config.yaml
d_model: 256
n_head: 2
rope_base: 4910.0
rope_fraction: 1.0
qk_norm: true
beta1: 0.9
steps: 5817
MLP neurons of a small language model. Each row is named by its layer, matrix (gate and up: input weights) and neuron, and shows model dimensions 0-127. Each number is 500 + 25 x the weight over its row's rms, rounded and kept within 0 to 999. Numbers have three digits each. A neuron's up and down rows have the sign that makes its largest values positive.
A block is one neuron, or neurons of one layer that tend to fire together. After each block is what it responds to, as a language model described it from the Wikipedia text at the highest values.

L6.gate95:475540486514486465504478478494505531503497467489510502464490456471503503555506511479494496488510468488500487490462523511497510508508490501460521542486499537448501505469517480491502521514527552485502505519469485524537477541491501509522493526493481511540482494482468529503528482505504477506488517506529474487486510502507513465474452494491529515534501495523492518507489495451512487456502
L6.up95:480489458472542496467473487510488454488482477548508502527511494513517475510493506469540516539471505486482575507470525520555549468482488520481445527521532508505513533516518489460473517505493490515499549503529484520506502493515483469465514539510496507527463454476517498474480475481463536505498500482489491475493484522484480507463466484548506565515492477494495487518500462515475557519496
L6.gate134:509508510539522532550463522469515522489489501530514592469487508548522496482484496487494534459487483554504514489495499478480477499496497525498489534516518479494517503484475456559493461510429492534511527547436511490474489508503489491478536517541487519453481527502520514506503482507499504493494493529498464500539485462506491458480453494527528458472547517502502528494514494486518503464481
L6.up134:495439512554481524485474484453531489478486515542527510514531486519510510514488489496457520509464493523488537492482527449530517487457533542523497538470548508488465468477449476495525582527491469521521475492550507522528494470507546474499503503566493486525495504521468467535451546508512524487481512537499509481529449502562495464517498510493523483489475510472501538488503465480515535470505
L6.gate457:547505469502497539490474457489458476502487468472525574488476542489475518526484488523477558474500540480486538506479515524526485522496511497550498515514539514490490472434445491514477501470499501467522507475461520542476491506519459475499539520531465538505520531489460507561509499514501534499532502501507481506500506473494495472506488457488518455496489546536513456508525493556514483504487
L6.up457:498481510561490473547471520521484516484506504501522491511497542559549510514496497508490476497471472520489506509519502489518506524503523543529524452459477493499535520476482515534491498502496520485484535460457495468459506487532487482525498452462576545552446530525523511467524495496464501531543497482506487519550463492533492513480531535479501524467507497496513484462478486488489517525525
L6.gate495:522469498462477480468462509520507513513526492544525506515449500542499442513538495549474490484482505518486473469498484547521534512464477501485530518509502478519550474475497486567510477485530526523499535490477489491489483524476489480495488487505507532484477485509500558504495519495508500489501509489448505488539474510456522485532467479475505475538460518488530504479538507463501536480465
L6.up495:521460509468493537484488465501507515509522532501496462497485500525514481523509492538496572490452510502496496549466492500466509457514503485519525494483539464510467497488488524501485512524496515526494468479531499471477500536529501542466524452482525499524525485533511522514523463546562501524481490528466478541506503504534448473505518508522529532487487490503527511533503477463473522495501
Description: Sports-bio "played" verb

L9.gate3:498488487459552505508541508483513447503464453487473525510520513469515436492555492516472507490441536513512553508470512508472525474519522524511535527452539529487503514517447473527510515499558521523486454549487532564495512509527528507483495463519491487486484456489481508486491478530499515469510473526514493458474492482538448493447524430491495508490482517488523452484497521514535509507475
L9.up3:484531535485501467480513513532505524484513482492535502484514494476506490515509520500510518467455536476477480496511520493467504514494475526468442512510457499520535508502471492526484535486543477509491512427518508533465478511485481492481495482494470480501524505533454484509496470504494512467502485459495550546566506510494436488504505458496513531499483474510483487489511505475488505474505
L9.gate196:543520480506506465514500499488501468519475508538516460508497472502477539475499519513507488536473522514461546455540428493466509509541492473506500525486554531523499475485494488493506443481528486555484472491460435505526484493538463477513506524514528496524465499481499467506507548516481464521478496520523525551509519541469502548512470496507482527522500533529473484487504469539476517457499
L9.up196:492503484533524495487505491529518515516530524484502519498453459525532512497507505492460488462469465504522517490458500463498493514505496515513507481497517528511520513491472551478494509522475561471483497481524472448449487530472535478492509488464545503448477488510472523450475495515514478496538508484530458466478488476536475542510522508494476547505526495500510538506530489504523516445470
L9.gate234:523508517491467468476487474522495536483513481499469476534506488474509530542561519486530457491490488499475501463512507461535465539505485485500505487498510519448520541496539496522532523499538512486507530456482527536524508506540476466525518486494526526542499546528552515527456508480520533519512474499508497503474485492500444520456528480504512501514504477487498517508452492497492499454499
L9.up234:502506494483491457524511502540488517463472512518482490525574506519458480470505453507534498504491534518486550508530524514477509482456501530529474488528505521493490503474500494503460554515534482446506466545456516521502503486536541543499541482480520484508523497508544540508470500512539460505532519512560507547486538493493461528506518484513538498497508514506503491506487502517537476494465
L9.gate287:520465480500500532528510533507512517475519509474510512508479480503493517495495481498516496517522487530446482503555518492478506460466482544544487499504473502486507490515468515470522533479469519459496479555505530535506456463532459517500523514545482544510468542516434520488482473495500518478451448474492522485518511504465500530508488449483540467533540529523449480488471506443529546499485
L9.up287:477491523511467507533509548523522479523552546453488504448482476493497492497513447512450506516505510504497495514479511508552466543456505548453503472480522527500542490515497468465465499543524460539528482495522526516515489443574525470499484554496485538524501517528503572539472474503499472518494541482462523521465493526498532481494518479503518492503476521479501493474516472494499519500493
L9.gate318:552507507485470512466537490505496478527496480496521533551515542502544489529465516502497516498475544484446564559496480521523491493486496484514492503491502524523472500514505446495486484474500472540539478482497514529498485501467505539468489528535519496492457484515541480520514500492506445471470496482532526475513496534504487514541475519512508499509459473510522447507517502474509495476554
L9.up318:492500530519475534495491533500484535514492507532532526530518483522483540479508501500499476533490522471477490536527505482528458508486497517485540488475489530534498495548482516495467581490463492490500479520469472491474496499451524468487478507517527494478532500472497474470466472478465520495513478468515510501507490506523484491523490527524551447482484473499502478504493466492517470504495
L9.gate426:503480517515532514522457494520501497516483461504511537500501513499490498506508505486534487488486494546458501518506512508546501447528504536510500528501528522523524542450467470474498558495482505514510488495428510487469465537520503486468498496518538487471493503502471509468523504481516504475489496531524470475493507524516480514433533487500502518498472490540462469517539488460516549523486
L9.up426:504537526513478476498524537516523540479467479526528514491537516504498472526501473487502503513508508541502538538503494459499519480517515541481479480484544482507533522476458498473465510514524487510496516513438515495506511521515486486503484522476514448499510489483541482511529479514486504473522542516516516473492514485524488484474515486494578486510511507503493451490535471474500525537494
L9.gate557:506506474497512541516511489513504489532507494476511493558530518527465509537488490472521519511470488518518515459466477494480496507509500492563522455517530492521501489477530471529501490512505489469516504447454478499491470496522451470529504482524538532510517495465543501489534481519509477484496501506501487539516504473505438459498488502500481515508502545540503475468524489485476510512460
L9.up557:541508538490545498481506499510466553523528546502498505484513510560495491502533505509494457529480523552512524467520460489503501496466485494507493482479510505528509524451459467481509487465519462499479489502536482457471530497466525467491507515500541535500479502524481479455516466461442504519462498526508495479522509516481496456501495524458493459524526499505520494465484485515538552540496
L9.gate692:490507479471526488505481494534480490469503497444504504513492496494497474477508479476492527496499467487541493513473512470458486497489487531485474534517467487494507476497479483491480444544485503522497481495473498516487523527553510522505477475500472489517510488496481528513509467477510455476488432560477493498491497507479483496484540488476494527525523510530551503519495491502501520466517
L9.up692:463503481506509486481549522519494538519522549472522506523468528541508485515500508487504492479504499502505501466498480533568504501530518503486514500508524495535560448520473517489474457456500500523492491455494519469497481494543506507495454502521495532524495511523525471484537493546533494537508513497449449498532488525497508494508487503491497542507477487513476503478525497531496498469523
Description: Infobox field labels

L6.gate165:503505487495479474523555515470509533512479492483472502482490506533456522529485498504491501455475507514553498488520483509473501472483500462461489492500503472453469477438497504510475511470488524531549447476475493515517459488536516530496548489456479486496526540482491504464488490521467465500519488520475498481537488485547515490543535482506530466478515506535479509492539492484468487494482
L6.up165:488528532540491516525510514468545535527483552512502487429518478528510526457513480523493518482474509494493489475477538472477470480486481535523449521489510505510553495485486522510462480510569492508506482467478496495495486475537497522482541474495516475457518476513463540520457509521471534505486482525445476444483499494491500526514527522582494470471508477516521514472518506483512499493501
L6.gate176:503517501512496483536510498488495511486514532509514515519465534498489486484536507468463433493476492536508492520492514522518552468536497485493488540470515501475428501467453516469502491506511475512513483465535486502508449483508518502501510510499502491457479517475475452496526549494497444475514516519526511468495506566554503471504520468473492471510479515494499536492538513549496529473516
L6.up176:512537499514502557502480487467498511518468500487486511442494512493484518497514490537564486526512482520504474460527504499457496492508513473500469481485534475513523485525471513486467495530511449496497537512463476478465498500523463511508513545518520516468499511494419515469495513536514513536511535504478443510481453509503525507499513515505468488466505425495500479514530518539531479555490
L6.gate416:505497492449511502487498498521484483491508505489537532507494542483478514480511520497478464473497520508515523458494496530513492479494537492532498508494475453494484522492480502475495507459561449520523483441501525499436473515552468542464464511495500485460490513503509489483547515481523482518526512524518479464508506524482509547498507512492480509515549540480511503470527483499470512432519
L6.up416:487500490494509488515446475506489534489500501516497468524458485524537482468524469531486523526505491539533496492495464464484485513441499511497479477507521497461490503522521457491473490551516506521513491503518470516503540494512513485505506484535499483447506485463535495458494496512552529487527497535494469505521451531504469514479515449482538475513471517496502514486514543540476467466473
L6.gate687:493464516506488508488513537524526495487498480493445511507469484532485510481513468525518500522547470502475542509498509500513490469492468527516506514535450505524496536496493505509479477541536478479476523479531475509542509530524497467517537470497479481477533514506489511492501510490493526481528532500535472480476499518537465542494504523512547558505489518503507541501522482513452521489561
L6.up687:496501512519483504495483522478520468510513528479506498503485486515459493550533497534460498493512491504510481482546491513536464517573503455512497489506487456448517494520510505505563492465520446530484462519548511522475527466518457485474521461509470496495508512469478510498510501452514523524487488490545502484480494475541532517514495514512447460551467482520512501514483444501464506540470
Description: Word-completing suffix pieces

L8.gate39:511495523456532471504517510538466512572488467523479484479526472496497502489505497570497498501506450534509535510543513488513547498497543477518521529531479485487491491533438505522502529483497458499499548499487493528453487518504473470494492506474511485517545526519517475530470510497451489514515553533508484473511477477508512515532481469494449468490520483500560474498513506505459491477516
L8.up39:505522468530499526485515483528451511484507485522474479545523500468523490533511500500484450491511516472450506513553481493572473547508535465507531502481506562489545467503505475503459514486513493490489492510480554514498486463505484499496494503475498473484521491526521536489489514489494515484483537504508490459535497512473472483520491459464520483559492473501508477494515474487505529451554
L8.gate521:545526495531474492467490530471477532528510503491472492536483522478481535482487530512491521495466493483489494527483480549532495476517519467524554526463509474464550503495502464569485535458541476466514531481476497531456474508501480500509497498486518507508512486449495481497463512445536476522517471502512493524474481484537466491539480482473496509526500513508482498483516469493480514450508
L8.up521:507493521510496512515541483511478461528508498505496498499506477472504491488502510513489497479471458496480528460503501553488503480546481521549488494452529500463500455538512500507538500514539466459564531451531472490446477527488491541516490507453492512472516485491510506504444516552493458515505513460510514530477491471504517477533523490495515509509514508497541477482488521524506537514485
Description: Empty table header cells

L9.gate154:548466478456466494555458510509512536470530424541488509505503531510482487465556507506502527510506533500480518470516503508527510525518474469465445492490495497492495466527471480529498524513518516528589505488498481507474481474500485520496489486479513495491517499487502488518552502495525460492480503484478509497469481481462476527498496498527487504469504480517479497459501508451533470522533
L9.up154:487510475477504532457548544484458467528469531535500502493509467452473510511469492539543450467523490468520489480463514465484501525473527524535511525501528507513476456510558462477498504483500473485502494494469484506500462453512420493522476512467544492506503479530493518482528541506500517502466513463541495526496522509462469530477503505491510526471488509550493517503481507475498542473514
L9.gate241:489508497491513501489488516505489483498506524476501485496520489464490486486545524516548525495545494529483514528531468526507469531488488510559526474513499498534510463495494472501492464458474485451513448479494523521490522487548511472481460498520447500511500499477528459501487512458475527493474437502515488489503475499514474506509504481489479532488518513499514493463526519461455530520529
L9.up241:536489475502514475529489521486539504521532474477529452503507538514460506509481530502526543514477501513543480425536525502473494527514470533471494532474488482491542520488495478492523525501489439488489514451466566500477507554499535471481473510518478542495508502501494519466504482533487462542468464511537488463514497529495500520473521498491486457513478519466491516483500497490513488528525
L9.gate323:515564455469502529478502474483498487542519467509503476532492473451550460470510476511511524519488492486526545530509482507524495470487532465512464524472525480511477481530492483531515471457464465499488536473472519500459519515512468511470513522509501505434487480507510511476566531514552503503490442499512459488478499535530478501506484484507467459497527488524511440455510511496512509506525
L9.up323:516511477515510481486501528495477482470544462487465498528530506473535491466470487514436446549447517495503477464509537544526539486537496485491480503536520506508505522493498467479499501511439479502522524484484530487464467554451516501565481445508465525479515494498489511538472492477509498502503485511487530480463468450504493486481535505446530472500479450513501497492500516500498516513490
L9.gate352:489504467520555487518513478474509470474515461461533513484477481472533487511548509480509515538519521472516489547484524528513485545524486518528525512541444514481472518462476523544484523513488521515498484478482527490476504465485500525502533486491498480497488442472473514478497474479476514469481447467508537489481513443502497495539480476534475522492514495497498488476511507508525513481494
L9.up352:494524438514496522503520511464483451487533467513526515508483527510500523513451540480484492496523513483483487503483490470487499486496551512487526509505461488510460568570464512522532489532503434501458517495478543449497477488483489502512460553481487492482489520536493524481513488477519512482459498483457505526498489517481470486501502538503525503464487521513483461491499518505484462505523
L9.gate580:516522467494549496508468513476445506498496522502483504522516490497466539512497482483521508494476541472484518518523500499461462479478492457488474501482457475508491464518503451523479478477485500530504485433437514481512473479523540534507508499475517481499482517485546522474523512487544483503482474483538495556505459476502531509476531479516483477498460466525488470523509505518467524443490
L9.up580:469536458539518544459467486508540503458492511516519485501504482497530498515527450507492537500482508506523524510483501506509489508505492497471454541546526492468492455499451504476491499470509496512558516467510487473487497489518517507507426513486541551489542532469499485482512536515513497510518516491496518462470483519494511500462506520514513535498538493519508466488465478512523523488506
L9.gate627:491482491492500500496477493545521450502553510482495470504496516463549474502581519519485496491468535480498477468486433499512469532483518477520485510487494505463465460520535490482485487518529522519517490511431574507476498467503496473477471502503550521479526474462523508541510489518482493551476477478478475512520485485462515518557454505494510510510518526511506489470511513495487501464515
L9.up627:532421519512516492464469500509453526471474553481517541520504484491514476477497541542478473499502548492509515503493479509518556470542484509501510466503500548533498463514479543562503455475480528510496505534471508539489522502520517489481489467458476509516508496490511524505503532496520505522531480508543473536514539537505465489479481475452510558464445529519506474476517524515530493505526
L9.gate635:494487486518525479475516502481486443509521511462467483538478485526508518496503473558466477515518496462466514537539466480472506493510495508525501483514484571447454515495507452524471469495507523470562491460457504486476438501518528532497488481461516477505519506504523505527501470458546482462461488496517490476510514453513504472513477492477519498494488466519490472439499512498477538459518
L9.up635:502462507508522465535532495492513528503521464519507484449511488480505485510504483508502510492532483512510496519518489527509468506500469469488514516526530498459479503452496485495452475527496487516519503506455531512476515466533511475484499530481482492518477519494514515496507497489483441490516520528474491522480490515490469524460548463498479453490488476519518548492483450513499517502512
L9.gate657:483496474467538488498522503489533526517548481471526512522528533523514472487523471492512514510478506463473479487560457537522522472543481466530496503512515507486476562481497486464526475489462487458518514481483518470507490494465499479510467501510484489497483502469548517418488516510539468458502521544525494456505504499505477487525504526496488464503502508523496464473465503478456488509460
L9.up657:468459521504513513458545513502504464519541453466488455532512486464504511499495439479515566529517491488551498530506527527494506527527515495494481476515484526516503487465523510517486491487528483520485524515533520467514451479534492528514506466512496517492470470487509525464542523539489510511527534489528462517486446481454473475495518482472518520483490481527473505494499529537461464508474
Description: Election table blank header

L6.gate18:533472469459531485479522485537510497429511497519500472489500514449501501502507478508533512514500476490485547530499511483545471503480476560527485464504499519462536472503488502485512508524478469505486477523494454484495508514499512508524464509545507539481482470507547524555508466480523465467489510499505495570502485529487461521440473534505512515489461458508465463521543505507444502494516
L6.up18:494525502470570495493496497481475505482532487520529507510476526514490499540558471481464478521515481522504525475504499482524475507523532517489448469487473512465518496552527484507509537506546493462494550480514475508453511497498502522510497461514523486492548541485507457496466502444523500456484532488502488491512478505496494491462499513477491491516516519506461522504500523518474457489523
L6.gate115:503503510519466474546491506507515506536518503457544541493529473498515489486509535466490464480511560464549531492504466486510450515449490521508510516477531525460471513493498487486506520497457519454493528487523573511471454479529498492502519537496463534518482498531482516526458525487502491529496498505511531468519496533541519556533511493503532466520473481497496505519476489516473498528492
L6.up115:489541458489548535477501490486470491508543500431495541529539531472533529536487517512464502479483518499495543497495481481530506553465515498515569485480547536494511476484545490527521513489450501489519495462485512484500518459452447539506493502537499468450499495527534535464504505514510537523508519507461562489481461486491502527484517485494471451475492529489487460485518468516492477444489
L6.gate559:505541450469493527499541501460526475523524512485498534509526448485485482478484538475499548512508531500529505468513505479518537512491503526527496536469482499483491533490502496491498497474522513482465517459497495476478544485519536517520492504489571482506490496545509483478496473486483508477506470464558549548494489502514499519511495523504517519514499509524503508519550506522459493464463
L6.up559:536504491515485537544481513431507503501494535486474540519479468462451480515478498482477547492471531486502455513526505516527504495490562442549469491521464532478520505502502516487536497497511498526500537479486498523479506470497488536500442537528525446488474463492517531537497530511500522530485541478512495505483510499503537498487501502478471521541497492511471493518496493522496461477523
L6.gate653:527477486517489501494514479487503493484471519472507557499482467501473508495508483492509498479492475523524530477478521505501498490511480435527499537503468464476501482505476481477499488480500457513505492526498520532492485501516529521540454472504453474472525519502476548493451457492504526541547499460475487473488475514487530527474476468486486514430523500515462472527547534492469468528551
L6.up653:451492468504475518521574467505528483552509486494480455478548441483474463514508501539498495474463497499508525507519497481529520531549500482516532502532489553492475521491503514469510475520545523497502498489540521507497513484490485480490503489465477576477522539484493466468506516520502474508508478489527550519518491484484486519476456505510432480520504481497477469491496504524473535534520
Description: Empty table cells, word fragments

L8.gate280:524540504516482519494523489485502474463503509517463508479534519533513507527499526485491475525476489471525483515497486527499481519519484457540459526460541478492497528500506493496490519477507532499483470519467513553465472569506494474508477481484534530472468492491462530487519490470465497482450478492530519512522462495508542499463523493554498508493527526537506481491493468490515510474506
L8.up280:482493521438517479490504492518478521539481491474472501520514465460537503526526515533544501554507510530490496470474531459476496491497503502501508507543542439533473509490540485495538514506514514579478528481502488442516519495485504488490491485471493486492486458492506524514483484478545530527500526492528497540525545494524532538443502515510518495485568478502496483473563518489512471547519
L8.gate673:530457464496481495526489504514472507492507512483535527556489504473461494482514524508486489520477521513504490497531456520453494502526523486502512471454506505514499511474484510540522500505530513523519504490482511479455508526517457515481473493506469466538445493511436496475456460462519470443474515512530486534494470495501519476494500523464519517499475494524535485486500451499475523495514
L8.up673:549508489481516500499478506497497495500482431495518509489498477492520506518491494539495516512442484490512541480501507476478508479495508529445513466496517500548488511487534487529535523462502490496519514490507516515473493526495484492490475489480502532490473524491525482473518483486511481456492516474524503470478498484542448486517526490525527485514503493460507503495527457567478503550477
Description: Section and field labels